From a checkpoint of a small transformer trained on Wikipedia.
Size: 14 layers, vocabulary 8192.
Training: a variant of Muon for these matrices, 903M tokens, 6887 steps.
MLP neurons of a small language model. Each row is named by its layer, matrix (down: output weights) and neuron, and shows model dimensions 213-425. Each number is 500 + 50 x the weight over its row's rms, rounded and kept within 0 to 999. Numbers have three digits each. A neuron's up and down rows have the sign that makes its largest values positive.
A block is one neuron, or neurons of one layer that tend to fire together. After each block is what it responds to, as a language model described it from the Wikipedia text at the highest values.

L2.down1117:487493510463501524509581444529600415513436483452540490483471444539461533473601491503408420534487476521534453447534503505576507426536552435447564503502540453526571444478438554499574481483517521542446505527533497491469428502510491542377525492571516473531502507529566423528539502547527485471554619509582507597410527489547511565510593393487482494534541435531511451467521480501563504566476558497518528436507537492513374383460592394441500550444499485397503454517515568416434478461476481492469476567554445486534490470408549463530534495454474506472620495430496482426524544443478510439529537445426436450519526468521529451552492442577465431470423549
L2.down1240:519490582519484477449508442440449519430463433472504528553547445586482366541527492505451548517406469468559521606508450500467432481619537488479485470496543467552523498541519538460497591458522396480582502555534467578544492443451519606467557543507534506513457468503496464565498543444573441497504487514490520547494475499526561498495570488506488638451410402538557476594544454480489526399560518569405527473497441511445404456563448503496555511450454567382449514650411500504490547524584507453503444573500474466526477358459508547533457492495465537547540527514449491470472503475523433480464494536571479498467609494479462370466519441478412464430512495
L2.down1333:430531543465566508511445518418507555483478513590427583507498467525611506491482502484459523475419449531521349575546449454530536585481536499445500510480506521460487477538449587468466417523528524540453520580569452477508516513485434489400479469394453510526511512423502529506427542567472376486550449438605510492447571432494528544494546518494513519421574506552508422608566423532555387565536604491469444553591480453647461496415506501406440524498555524526553468516419565539535442527556480522468492523446527518599409540477479550512500474531495488514476513447513507516483533472551521516460491481503547534614507479471551447504501558482495510508462529
L2.down1415:421455600561510429500491529458509571549498475522520521496463524463513557440548567542542542491498455475500543552535541423504465431455533444571522457534525470495408492513519522596490461431471561505576488552422437481436506517502527496536494540488492451502583485652512551503458417509509452488580438520492570394449494486429526518430517481527434432439513561559583476533541494491504508447496555462466481501515467503460506486468433515401515472520505631463521469461550581471524549543462548452472490588500518510513394589491475541454466523598456444431489457502537463563628475528541493457576518581439512469477510514437563485437403461435535543507544585
Mid-word "-di"/"-ti" syllables

L10.down9:467532552552470546385508544440605635498461542549536544497551522491443474505475359426582406534514489526429538491515436492578442455557537479494484447542526403520545517515412483541552507548549429505522488453554450500540537489553466531527557441532558561569457441555463572565490510409514389509478468526515526480495514478544416458503415432557383530495453481440587536491545427503516460615459533517531454509505557471550557492526473501421453464435558516528502461521513513530484417450416438515462402450519376488431556460429464456521542464414472526550376424467490496441487538522453504534540552494482458498519484480468585663439402482427503513576494564
L10.down147:502622415590506544577526488539608395521437470536528497462452549556510477489438469509558396464593522543520443467549390465602384494523373440566531423515462501519491499459448449585489505494415529442458475469469506521525447441550564483476523500556475386483347511463452535420416536457539526524492499620534500473488468472575648602498506487548476449395502407496476515445559541500481508521563507540475527409487504535624537492538557532510502470487448455543600405530486469504490479465448452561506536462555479563543512540509536469443425465454571540406488487497454503456592511451545501569454545521509487506542587483514376388580507530480509519518582480
L10.down209:527535513400444450479478455518471442485462431510536556515526496590509601541554497500524428528498553514521470503510513537596564560455490480463488522514426596477574536528491447520536568482497424559564564464543556521518504512523507494497478530471475533555531441483456457489471364432419546526550504496563508598504443591498441541460481454515407554545486413496391514465513476522540524553519408508486584494423470474454530541456509578493562490592454626478490487514552514457507457638512459451508537471436595598526412528537527489531543482481520469577511491425467421549504463543477543489453542432492484478474500541510557493547541502574517498395411510
L10.down229:528507530500570508476540499427545594521547516555619486467465449561495471494458515690502435533614664544462503439584516479440397516473522505440603536483515531580551555475484576552495549541434520506502528479528462528521525511490481377571490453473503480478534484517473495472527577460609547437515478530534547552543478481486516425482500490556484442505470496559470442554459433509573573530488461502528564417503500568615487485498493505489407538423586593516511547526521474512426600563499443482489404457472604554506505369521556369444448463518478459571523420507517531556496495511439438546494476513503465504588449468488567438481465410535438571457486545
L10.down355:543448531540483523411425532484509547513472475493488492537543566456494566530467503505462433501571569418518494463472519421479549443472472520538472522449524463489432436476481525472482556585524505450515533541429528518480509544507472462610497439403492501490485442490497532450494514473496550458496524563458480453487524459516487512503524520432505490565520405406458532531491423434526528489447594559410483462540536571468448433578592485540479559440492450458490485555545475429609497486445395553517550487515520464441553467451547470428493465366570504540472369452470458483479432549491473505573567501510513518454501568462577516460499534434447558464450491
L10.down449:553557519525541459502603449454453453445581548484476513468433599662456462464593540503437576505398395455544554495476442519519530439438441440573513444509548485546474524465579495558489551521519613477420565428430498512493482550518500456483520521405481400439454587591461423496467511577606514433521454511557586483378507458578454510531469564522491468403519473526550499462448493478545498463451385516492503463426609481475459480373441488504485468510494492501450476535521524508463496429551456518498543542521525504584529470489511371606441487464490471481499507461459563537511496602529515546545506458382497528521653503437496503468479460495560485567522502
L10.down640:462541479375486544538515514438543489546488475388500471440500521471456566560546466582519517503506483491474553524466507471519567512497493491509463500598551544500532409554493619492387557495541468480514510572477575460517592447438451397477525495514460536515426463478551504464590562482471546516474524473611465589535503482540527528510526526487506560520512499399568426455568439489571554514444422546493490453598466509504498455522489491497522579550543466496469570424542533553506516478492527552467573574515487517564501491453475436516531536542640507500488430486529492502506421493503523523567523562467596443460459491520489501470483501488533451535482557
L10.down670:520515519512489501487505442509524493416415492487548650507449509492543486622556487447512469564490503488514555536468590526557532543433410468440427570535428512632550519539477445502465497547521609380467499481508426575522445489463482454584422531498550481476535522502406551478419483509463598473461482436519449496379536458533526554508503456508471459446488414395387436458555457504479472554504478507565496510509424547499588511566404503491495431386517493581512529523491452453465509532507583504573484398525571578530488502517481441498511438413470466469465514409461535462578493518574502448479463523453458572501505498491514471421535480501447477569520461
L10.down770:522591488420480419592472440385467485383516499473575497528520581479564485454532488443594486498498530501511497550584412558502502524519486451523528589456466570498435486455511428571454533531390462512449539495563491424467562553488470458569495504517464497427468540494446503505541540456521533463477475459464544485582491465525479590442440553560445526539413481563542410470504447515503554543489390470512593457522446522481500488427589477462519513503421482630471494482533525425532454545454474455444511487481529522515498454518540478497510438622496447447397532508517490528505490491408560539461511478480535487462388510584476505545456505573545385475606555
L10.down771:475490534497511531554466536511470522493520529550445636489466402460474520447548427493481543576445478528489477462456505553533510445527421519495470517503495500544561422477508610507472528476532403532528562471440441519461504581425526569496423556570566545539560483535489477525469497550517508519459477476515573500528520500505507427503543511535496543465474523484447527385506455459515451464475572434524561525502463348480592491519468479511463556551482493559536455429537446489514384470512480483622544566567477524519443405520536558491523556503571471521509538604437456495494497638588523535517516506465492366525586384521586527425485521516557414459532421
L10.down935:600433452505456559541529522529443522501492446419500502454480488441531546629459373441585474649455539513511492439549476533538446458481531521496519573512544500525565467432515420510524526446472494551443543519486515516549548490512447516565488478482512527489491485451572449467576474394515503501507536539466598458437507497436578523537566520495410567492441472483511462414556457472542607549415473536421489591530490505426551519424512475505416511557475576498528511578479456439549517530462564513515498482483494490426505543498585521461521497366531549408580419453447512552507446535500473446412528581567528438584543484480464465496486569413534542503486580
L10.down1102:521521451510457505557469470492430461454531632540469581445426545487516547465519502519501500519497484481576491545438503571486599542428532508484531466512422508573447405536581534585436465524489335542561466433445501425499450577536535620440470543539514371550574573518419460527404464504544421477499510494576487446511527522496528456414516521609556475571445522511520509515546506515445511537515609495441472517486576569596594495577512551535547480592474454411544485416551448459586504556520564512468583526498431512598556453492538452500511460453550541410565438394487522507394570479426465507572569525404522439568484587528581485550514596543525515558536356
L10.down1171:516529463604500555459470574623377513529500505492549477473571502504501484531483493564486537512534490462628576487573551515478380498495508544527559549553531448544438443518574533469570452544483471497439487530462514535516428485497490506464504528488406440496498461441454535641539450502499564522514539492507382503471463440540453414588519498530616465513506573533492578513591415505551482458503489414490496414461458520422492523459598461501520578428448401508451499516488488471535455589488457513504440522497513413537501587529488499539547502478394506550526565481536475490558491502528456437555524491506375604505443510577519558535490470553514455480570507
L10.down1457:544494570447509520469531467484502496469482489563465517559447539520619502501531514526419513534470523516446454474548530571520495433486435458521491476429505437476403479477578470521468592556574418488498472501514399476536520610539463642533514467510440572456565548521543544502465517499508481496464474419594515474483531453549425480579476452484493432484493467492459489416479423583574507403508589643564439464478544535486539481525566481481451500460505564502582494573491498540577639506476489519478500533435440444512572433484474393456588430545448479566430509534475550508477522549504470534460476434526446555518480462510518610539580480524503437511496508
L10.down1616:466463609500506499507503541430560391428450503518451559512532492515522525612505447477437440561523557477558468497449501487532433521509468480470456432560466470451432429507521424431434432525438496572456506543478432474456477476546505489569487496521592529447521554564420427580490428490569473525387423518466450616556571597481535467488567552446456395433558433504524500496519600432588497558530475441515528581481497502539593441498469528544511444586552508500457483476434562475424547454488540475493481484623543501506564465462463589404556440556466479519540567505448488465548575557492469488525553496453455396500552440423494406538493443505481525467486514
L10.down1714:503543535483457540525449514431542532519589492622639570474547461497560536505358509508561497515565485492530598461556483546533627535474466491448495474517480440557528489515535510477495453500499555568524589551454438480502494580477562518556493563436480534515539484502522477487502483527532527612431480508468531562533575501465438436542469425558508492473409452474554457472438462541517555514487517524500495612534429496458517610463472458513519475503524575527579624540536407530529510480472493515479494514491501448498464536399513525567561543477508514479551497556566474455451539527482461457510548508559523517405543521511539510489468464578417535377490423
Scientific noun fragments

L2.down12:428564430517503584482584431498468474494469439641457476477502420522628489514440575589536481466466580459546436588371506517510449543475485476495446519543480418500385466528501518510480566449510490552527468559629492562548596469529426401382444517577437525483515477548624554451594580566533489495444510561463520532524489468562478501520520485530519451480393498554522435419451445505456533566470507503467468431530515487522501489473456410508511458422518448512507522534433415493463530567457521408519509490461530476487425479554404475589433469541539513602437491470496452493569428552516502486519542468432574507473479514422473474432470479528492525564519399
L2.down204:499453449457551569425483529547555455472483487486503491563489501430468509493539525467522473545566485504478535463495532436483481505431523508469538401531469450565418575560438482467500487464537554461450645583490521532448440509446450455528554515544474561482569571492468465531500461486457524506498453415557430522559412483421526456541481498459532496433512474465474533565496542492506437492384417429503622500478651491505386534421449398496494524544485469425534533499541469594550542565407468628475537628485453522502622455546535445529504546539534485532464560532502509543454518460470407468424490428480461460408519506588505427459461661399329441609524455
L2.down743:569486474506386447476551505525404509521512517515566441417475582494529470534594485505473514491492599564454562484491467464512552433538461503443462487647504504549457500524490543504511563526441521417516559569503501583488523478573475367417444476544358393448536512470485550538506494541475584382413463497515452482577505504446457560472412407545504487458494386449659531444445566512446435474532482476401557425396373490486541476487455528503553515433523587466478508484534420598549438436438500549537506505483477469628456430563483583517527527502571410598545371527433491556440492576509457490518529521547517493489441466474515542505564469552481458440563587
L2.down1019:487462490458537605459585562433411469522454527513430431405437529428463419423460590396392569524579457484435539556535592493443503524525531536450466443494529482502462558536520566532492524499471486464493523492570547433569505497566451523494611482470523493541498553502504542543557466564497515536588457460439499496550541544434511549573617373551574485512455442499560539464433482576523473556464430494584534561502536546495494470525438468492490508535493468492558410516531538454530503577429564586551605506416487491445586487558612510394484529522579415641466522481489509514440523483492515532459491431500575485470560464459514439531504464483448499542423543
Verb "get" and base verbs

L10.down206:438563661521536452534543436454530647490520430482523430456476428494521520452493454406447479502452554474477414448466527490514469504498524474526501540563560447526478494536437470572505495508482423547480482530442528428492514441474517493430494574478504553522511544488475497447479484440474518436526583475440487502543547447535465445491523364487531553436581368548562524509559516517476539523575435513491446498521575484488456475428510545565457524477530532563548498557551551604442569566539551463514488461592589432614515395461493481532572432497480447476530512474531545456512520460411575524464479428483600390563472480544463418552507528555530504402565455
L10.down222:520485409445531473544491467411471545536418536498490521583530542477453528498475510404453448409513619509527392519517485412524496492501496539472472548545519470549552389476453509441448533394420381448534486555515492502520495512492599462471536479484511482447554476496659443459396479518546462505516444549497502426566550487562524424540463570480561596527458484520481573494539408448482565589469528457521582525502574479552468514439438565442531547539450481599483535502486451505512480415591564479505547494491481559415506383489479454425501443514457520398396563473441455448519465497432480528616445507503471507364489530512515565404481470566448478393533520
L10.down329:543449514567537468503580480391560546494470520493517484564480516541503467558413503508401573468434446483482576543526476455398505571434513500574496445523586479443491440448507522524499529496517496467501496391495456465484476422503473503534458551522469525515514525464521436485478419435554479518450504447381574497536489524549541518543351561430559447467531563476556492458455477465406496448522467448487532510453550522436430627476459518486474580519484602585434441563614484471532473599417479509510499530476520487528605545463545504502604431461468544492531466511470452482480445472468458490441533536583482434497365507511540505454457482443501532615540526
L10.down454:472513419466523410525531471532486437495642535511435490421398571476495587621488566487446571461428456538595542572490475508593510575488552460484524490504454482541449469487393517540445495487468481482449507530535475536475529533547438435529535505521515496566433502387554527499448401519443442542497586504446519580440453458585548478448440517454476588463490466466578490582507577487466459454494520541430446441484506451559539519576527453489591450444547481540469457550507433469449504516487514617587509490451440413522456499433558513530446467523540465525529482504527472480495448519394493437533480605512431464523508526530525506498540520431579514491448542
L10.down469:543464501450441444617473583416416509580455499482529444574496512509410487493424545563561479481499480542450426400526523404415574504487506446513557486588490543510460504546521482530600420507587391510436511446543456484448496548541518485473502513527407582504599537572439501525504525519548490453509464456499537465413491541443494542509513476481593502524489496555500419582512470448521441518538468481445464456545496476556571438568442489536448512439502528440442502444421453483526486595556462644470431563533592484544459495561455493471530488519586547545446483415553437561549474445460479420475601541534442455365554508442495521466478517539477568572428480
L10.down652:548523460496458485482476516471455507489448541503413499574415510474397569568499541553487498646503518551496478538416553557578500451407456502546433473422551474551497426470483512455504480522420473457465552486477503510484490523472506428398509514446474527426580507541469571466458471479465438437495511477454554512456489560563526582528491471461481582531502494441526492500458514502625514496457515493501506547653448430562458477474520508446383544535564514478537494545426440504553483497476493434546496431439490426502568433484518646535514597599507514485518499496536501442514502568525576416428463488412490585514367443589383515568520554490427481475450538
L10.down855:509493509519559510488486521495584530498529504591440484424516454504490525455506477531540454449525524529589563515518437460449553450534459503573444480488474540469493482462552525527490446411459484555549510482542428559584476566521457554494493597488427457491485486498527520462430516459487496512497482485495510560482537438520520558478455478517564513512485573493446580436561482433625495482524504554459595471468501467519510511409512494413430503555532534525521436506522512516554465459444585512521546551556523512433486544544514534539537484512597430493527566475456544406525447516505531546488596477456619420564472494411572573572548516478473560423579533
L10.down867:455462484495580623522547561552470488553519508654533542544490512463503568469479582546432367527503501560509445484488517441536484460446516557478504480507492585546579527451457493485488507497497471478511367543466483497464599486569593468490442573509480491558481522426554505432472507576495586513432516414569484579460439570566409532493468490540498387510554512507500491566407529557492413519481425575486538474576550519557495492486485474482430520512538559429410531588506535518395537464364468456474591562543451485421508454484476558512496414421451522461542549513468534568492487492522524465573540551558518465556554442525562462465473537478602534523480544
L10.down1011:481516443481484610423506523490460479532459487461472485421475500425532556465471561426585447588515479429463521480457516446479514504488531487437439452463478451491475454583550468463428534505453454485527544526456445507465560411549482493530615566496493488514535489415575510529423587512481506495493482500479527612486503483516525583473535454484518561409506434562438504531517546504463479596485547556549475490469571472443522484419530569370448512449561451482509448407563496570446481458495459431570568599573422513455573445499553413518557526510543513482528463571400613490508532497461460610563497541584549559420521487464577486546484448429453552626503532
L10.down1070:454513525520475434507537444534654500535540451577569483440562618526430458493558542474502484507533498536521622493546454483555561464503386548564509494459484503467512516505520429587437638508529492539527418490518500515526461551491438453446469532472505530486559483480503493446524528512550580501469521473421438523429466571502606487440480515507471497456509481510453434475464408479470528444526466485522458527534543495445439545530465445487614514466521544474550430466506614566501421542497425479468496521448535552477567548470489503430453416523525500557512461565427452523457552527483449559480503519454548443491378466554566468509490572494456477476462453
L10.down1205:515497484522416506587537470579522542500463531454558506416513451554510537540473431625474455462491457553536518438454446471566650520484480509501521504462466486458484543608478511428512519471535530481512532484502511518499519495537544493501531407520522496430530467502524550517514557512501464569457543464604490453487423555603539606528388511509588478617570572428591575473453447521443487531557561515513539539455484547612480576588498519496538486462500502499570564543546439574548651496509479547490532595537450510502481542553413471461481428509617542517529502480594459412431426528489513514511517521529598493556541503465572474414668501531462442472433457
L10.down1261:520550487548566493506551505507513521471415533540397421445524537513467463524510457553583480502444481488523490512511536571470469488490477466585423435490593414501505556457591441442506423490547500454508488533542526488485515515545550530571493533512501475411416525550503507566502508478524488515502533518442549447518561513398481522490549457487468577470504492431516571549421568556491494498443454525423465519458469551485559473488466537473451553521458431569530573474480403372488529480512508518567518522546544553490485493355504451457479534475549551582550490520493459516590548436615591593456461509496478457567494541554467492563481521648425523532427559
L10.down1375:561590549486577457464498493393502485391402600545597555496515484473406576468599583584551494502529511372469427497503456556533489559462546516490463446538492586467506571508568498536508457563464546461506546500556583458498562514529554514554468464608445431475485463493487524512474540510542543573495513510606496487528462456492521505508498456469480490457455612527532484450494477501504538484421373447487520493453514449606389431490539522521566557501419437553515433575502543574591473538469572556556481592524431544473529482584489533457432580511545472480587443669572489543460498486555491551516527523389516481529554545475491434546385557462549564473473530
L10.down1533:492509521469523471595507448495561505503541458549446530456501537438465552470595570478556447554527497507529463491534481481488454389437494543493447450557425474538483600540436513382399447450444428547474412542542532463527509468524492435574498537481569499495479489492478615445517586458522500545476529496503543548512419577570566491484470383464441538522553501594508558480615506476497510498556470494530512426460533471480482545455505514546448530492510530500475528502518500456542626411524492471585476585547460494543483438512507530482471544412537520505535533468499490421550423516394534533474480575492542546570540467486548507491503556491491431543488417
L10.down1687:529467512456536451407468546497496477411414549511499600517535559520516467524452574518435511471457513429607483527456537538542372614440510449518584457475484516537513461603562522511524532429473521518573425595522513519518404473436520442453500496450455471471537477462551459424594578466480520488542474520489610477604502549536423417524406528479512496513460554469530516600483435568502499522469500406384498506508427446502536504593501532495485462534400572521508472478521482487515585438506500544463464473509489528483474557500531505496540507520570471502485463473528409416557485502544507407580526536542476396435493576432478519552398561598512485551450573
L10.down1721:525480618447405546481389519533555467508489463527368507493558564540491471554470564536564542469390405405537513449472517463645513549520540504439492463576569533577419492504508474581506471599471483441533550500425517513552518595539526497461526480515454509486573540558463516468497457493514501528430500437522587465501570513459512460494500571466467490507476517544467538483527504570422465429499560464502485464433474553521539525554487484516475464441557478499526465545468536457515563587450532563457443477424424468464552445558449543522632607406427475528469492503428550524513554551550548499612453585523489534599450440553556494583469499574457522541509514
Mid-word fragment tokens

L6.down542:463457543482500457464578530510509603475416463547468522536540485465497503531468448497494475516505584495430422480457591367509532422424607553488487498459501568518529486483463418512597625417495521546511513486550508491609565565437525489479446495541478473509474423446506506506488466447556484574513467522505527613568550517543514441506484508471480522520553498421491527507483457454377587503500481628433488551521491467484494493594513523502402535392490503509572489530491512475541530498528412508406548496560454514368543406484462414446590524417603482494422437528374502442531534476528558477540410445459507444422580436475593528495481390465532545532495563
Mid-word noun stems

L10.down33:456501437456533473494400475458460499474561540505465440570404578519469534497439488424483433483473504395539510530502450609505533428463441521446468531473574472508557435591500510491508479469585486414578532464516537495450520472469337492472539502577445521405619351546482646522513515402449452428474461577476512434520520522519528477498466450505446599474408500548519617491464570501598493446451455517560563508563441555546522476489457491514539536518552433479508447493516589446380492503556528519430479446533458527446581606470509525464504505467492413532571542477422547521466510421515525436475530461600482561570546449538481463563467552514465502482503505
L10.down190:484542446464440502519524483545555513464458549482552541437568452467560451472547457488530517533485538487424448487534555447539447500469510455538374539507512572563532517440517498511586470471484453495490552498530557465514588448432485458419473511435468515462504499568465463522510493509545471496497428632496452520470525536468503474611502485483484416441455560551423490484497537469492432460485506527438415494633487552563520594513580460426446485408493461528459529442429508423521497489439439475519525446447527448437618631422525527498474448480447489499412512508538545493459534503514519490564442542550481373546354567517451514461534432522567474569396490
L10.down302:494471486479516436528390409474444473505530523486480485493553465443425445502373472463508493572514486453574538476501385498542567493584425506456488559443507481496556506489532431523461496498577491533509514461477506394454392524546437445430556432524515435517498535521629474505490457452496427464503473491606523528451515492591474481491572554505453529445503430583465484565565498548508544500475473495488442480499542556541458499497548532563479598500527426477509443491454492578442453493471532468524501491524468531412520563438521451499472551442591553443459551548464509551551418389485482458493531430433425410478545516449532542606497532464568513429492546
L10.down345:389480566531470502440367538532536531509356502472577615484507604534500482582454508483534550443477512441532534569518470534459424515445580552581498528486412529514440490509412458476532539480516439486460493450499525513538497523497381579535487467529487436501455530498507540522496504465380485455539500554528573496546492468547456525540448546486481539557498535546530398483460418517509528455498528503528492450512467545563582513505533560459578458517448517514420443429537597424489549537576492468498559446525528538467500485496609491486502568433426553569552440423541496481474490571462553457502484524525546500528497525531419544533420523491386507515513476
L10.down685:453473437481554392544465497517574559480473593500572487500498454539418419523576474461420519416556443354556551523533454534540518529532533529425408501558544482585451502523528521452581538525388518480488544510416541614461651479504492481479464485580522600579495513512407508487522475497475506485526465535543460480467552598563416470505550450583452496514476550473505483518498468559537441474486518544495499432454552528417485502454521555499435502499429503529427485517554374565633490486483474450518540495458533381503520533498557474615566531391533554552482607461514497535510461472557494614554436514541589471417439500448429601488560507517438509541496470
L10.down741:466506485516455480577560522439574502473529559581628461555453521634508533516462500528478575531576480572500490504540474583453407465544470486507526456478512436539465552453572530513442478483482491527493387546473569582461474537510470483527506441488535522573506491517403393517479469438599506467569476548523544569541479478585473486448511471477568597538631419571559538530591534549508575505541553466553502428512492446507419495543448522496520642460549454445527452548465477508440520548506460545578562588550511506500472437486507528438531518552590429565508492633565463556603431503485658479416531529464515428453521530468551422477424602568540629475448506
L10.down838:454453488435490479540482551450455509562512537528528569547473501505490547450406494390550550564535480481466526413489373432584410442507433563581480446526578455514550571506489527558421527477499512519571463464375640489511495460498539503545542492452473648443532511502581421436500515532514500478546457473533473551453481529510420447573575521501525506433496460508513519543493544564502495484518534477568535470530576507533529489483473449480492471548552473571443468481499468482532589515556484546532437381566413484493466470461519466524428512492483477395518497512428531469533506397488533474531519417431499509587614528443473439514505501451474593371475467
L10.down857:524616509489484453479467609494538511549541518442525475486560505477450445501478528522548600478524467527507460534490395465462532530601425598520419530491596482604455542540499437518442411594437519448560575421511515478463465531459517518573370534479472498562490466439472472463443510556560505486551588557506556557515553512416486486597511419559561471503478440506412456541466571490476517591479462394501572536620466512535489465573573437377496471509464375374452587556547505531474584522498469521455478525490576469502478469509412515485431494559401589458473506501448509502442507371466504559500574469537500480525473433480439521493506462544500577589527513
L10.down898:411535508479507419421522520520487561489450406526575463413476594563505422522548561468453433464447557608564475535390495510552477499494523511498519486499499499463466492493465503537506393497501501445512557461495460549418484566507537553416537556544495497494466535457429485415467427484511524533435509403452498457389574504535540498507565537503450464479519555460479509462532506440491480498505453571469506502413557542568499474504611557623492443483487394403490586497512530484529525548531557475464567431473516525583445583557460450457461507514573622533525516487487546439582552574515434470470478542472532431451567517364495491497561427568502499468434583
L10.down1153:471446460570509536377476636557426516465508530513575528529475527510603476511496480441417473465510394504496500540450434416553543527493431511508513558619452511464450403588490535479510478498502484487525486562479422559503470493555525496587444577532475457464492530483448467614550483415431519560516553511552523470487472411616531446518529502477520459511450547518568479496472450541578466595469500512548484552481444460460452457516521433530456461517412548493558586548507496445487440510482519442490596525469478448469408532481465558545469403532463498555497526450567525481433455523521503414491526465554547464523570481464484548593636486591501562471465562
L10.down1181:651603527520497554474541463512380505491392474460530482539422591495435525480532530408681432482524465510571527482475531503495462457520477531446510480510480531490557484394391438499451522443546489483495414508492551497565484535428477390378516481430642525534481538517528501575434332589546450496596508521438523492559461571393480555477506456614505464475495511467522411568468522503528451454539476541497485457417519518513430576431509517552457531556536545533535527450534468551531541498519433479493519552485531521564516491492446569539484506461500497459563488480462481486535495663418500480587467496553474469546511530462471498534521502465450429456592522
L10.down1325:532443463444520489472498530493515570464471459522513573513508506536447409504511415418546490414439604519477409494531522545477556543530501525571461495520549490562469493460411523472578512531395436565597509448511530517470533502456493432403524429530537529435531508578557465509488423441515502517483528586570574439488486567569528443502533520486468450475483499529550583506616538578569508478474471471514571600401558567408450486487470477541515512500521487561520529521554467508502429462499496501504442461549489438467486544458523567471513548432575472397439510500441409468536468471578480541500556602375592548509530530539487539478557496461497533565484486
L10.down1367:499504479470520513433529475509522548455516486449618538553500584374518538457481573573400460544538520487473439457474548512583491487519485574486497540480564485455473513543494447503528436492529473524467594441484614439488515546587562553462544492456480411477418500507446541436562480562479556482486511563445545473491526460546481475530476487469546541443522549563471550527474394484537519547588590460564470491544386461552444496519467485620576567501529514441532613532552555451580568477508524554503504530519483576504467470538512453419505466508468424426528566445414573436537625520529499541509531614575516420435511587445539543490509535591553551467507405
L10.down1497:615499546481472546417535585653607619501522578542521466463469613467515492506463449498525561511502526444497477517426533449501442518551503435456440493483447490531463491543511495503566480513475517499493478437652518456441526406505403549512488564538588503439554537530440459415584557470504537509459522568400544471531487573451584588546495434492581558535429473455472490512374505464515437544475493455507575508526459528550440492477469503475480455494533507478562493499552499577583448505480443498500542493568506485545497489554564544506563462557460522492526542432475488419478493588477551486566504493444574549462372554509407426459491538508548431555494458
L10.down1630:527591519433541546460586485567582490492522451552630544550472553461383484530511524405487557590517532462546428594442481473533434436518447537512445552445545483537528495581452462501445475458416421538531511516442568471574499526410557545518591486460610489437561537476494479456456565522529489537501476631443473502519533467496529478440419566373583537502493478517480602562529535484560547508564508501473596354471545483483479473483479411498536487534519471491499460487543494490477563583504468521444502532491513508517530488488460513547542422502484505607482522405369531450565478454526646476482531556476471538458559499498406580526551479527374543472391426
L10.down1633:536555569516477507492541569578483471492460556579528535427466475462546425497445496543597525503473548398438498553454597452563490522453435537445435557566429507455496452557505494542520473525439499450528610461462513506423583419534514617498542506497561592341572596537426532473560564419462493538456533534444572470532530555476480570602441394457523527499461570507528503469418515567596471551439496515418532499559499489536443573498474497517521396445481425402520477551502442572597474439477531504505514513484522490588459462581533568496535459541450499563461493459522464421434506544462530440457502420460541493540515454528441499524385506525425446517462421
Main-verb stems in narration

L2.down491:533576528479539442479421491508513458454531490366426539396514596557572494516442568476488494524452518509415505556470528511560523441557614534445405510479525572485493283439574455544449550434506448611395553517566584534494487443498473548573511470485545504518501562587516476542469448465526424523520430567526514486595483463521494518599485462371425528408379460487473447499414516426471555428479452316513562484524536513501583408569483530531464565404492616560465461524460537500506504514414422430462544503509551586384465438568478453486557459433503516521528485534527403557438473471491542449540492461472545497454480466395397502431502473566521418425595517
L2.down790:365516479473518581504434524488489425543476386509580558507442455485450465392520612516490462536497517515525435489536520517472485473505538511475493521498508488514487469464428461578487486514480579449454474481595524508455606458491482504509501512459572494475605460490544487560479558470527483470495393436558495424568445531511535465482403525447463489412536482514405518440521448426622446482497477415481494450497465531473493515459543518512375515524525514501517494442461385384501515385521516545419498587627467545538569504600526480490407564457493549397518566537449587467407543544475538480525445509490667511539520496476543517386371485514504573542541507
L2.down1232:472521496455406511532514474551545584464426415491533536545449458447528436536429533471458502487506426517609424503465538492406618478525482451520372539461461481433515493508504559413484502426528465512548527466413496405454497509460516488452450540479504416503460537618431591491510467492442504563537465510430555445558501527563498586485469438493521413489496617508474477478507519460419400542487440401473524450527404518433497432581456597485450474460512459432530426519567502547513540431555535466603489554463532500479418452484558468537511485504554524516463466460479448521536448468534453531652468546551590409498515565434477584476531483491554535511557555
L2.down1507:540494550440509460611556475523495484559522514516452529524501563508582503529440438570544513572484509617470531576488522510491546466497438549515438468546400542473445455404436509536442424470468414477487546484471546582405452475483533482524522513446542600408465457617389528411493515468431503522496561525596461503523523475459476497558495415479513525569496486481555520451445508476525523438512491381446497434494537516536437479535513513462538595544523491514475516448534559456494556511480482468532588613425493432456519493534515468563611534595468537638516430550559486490527505483528494452556443456518461585522472480438598504459563564410445499585464554
Ambiguous noun stems

L6.down1171:457517544543470540440550502507570511464459525586476441400561503505598512442446597532487495464430548455446544479452450506535512528424479512440455554480515548500428474460432526467428557488433452561456564601485484565520475484616510481476521590596510549436479601568443506593512547434499591545453528464521464515554563516485535582501484512480435491479484481533480487529570457567430507458450531509541519499560478560490580483486456474526463455532537454495477504483491533424519508467584442502499488469483496468570507446494471548543501439533529671563406550614423439466454548531518561559474513521534540526454519553508570444431540546528472469491572400
Mid-word subword fragments

L6.down861:552549504581386553543441527582546582472504627582537456508499421501531411503482407491497554510396509459491522469467429433492447474471516468517480516505467551508486451598456520543545445509478480522509510516509518566488561542553568534497519455508534502563474532539518470383513541413405538586427537455489517441515472501491525576463502462448422491479477479514545466532488547480409428528557494573523448552460430452447484483429439502448436457422567413539579590549544398468613496509547455462535503555538520477470491540507469567520506351561494440490510480508530548551531496437492522478483439502511523535450507447540545534444412504463559441507475497
Main verb stems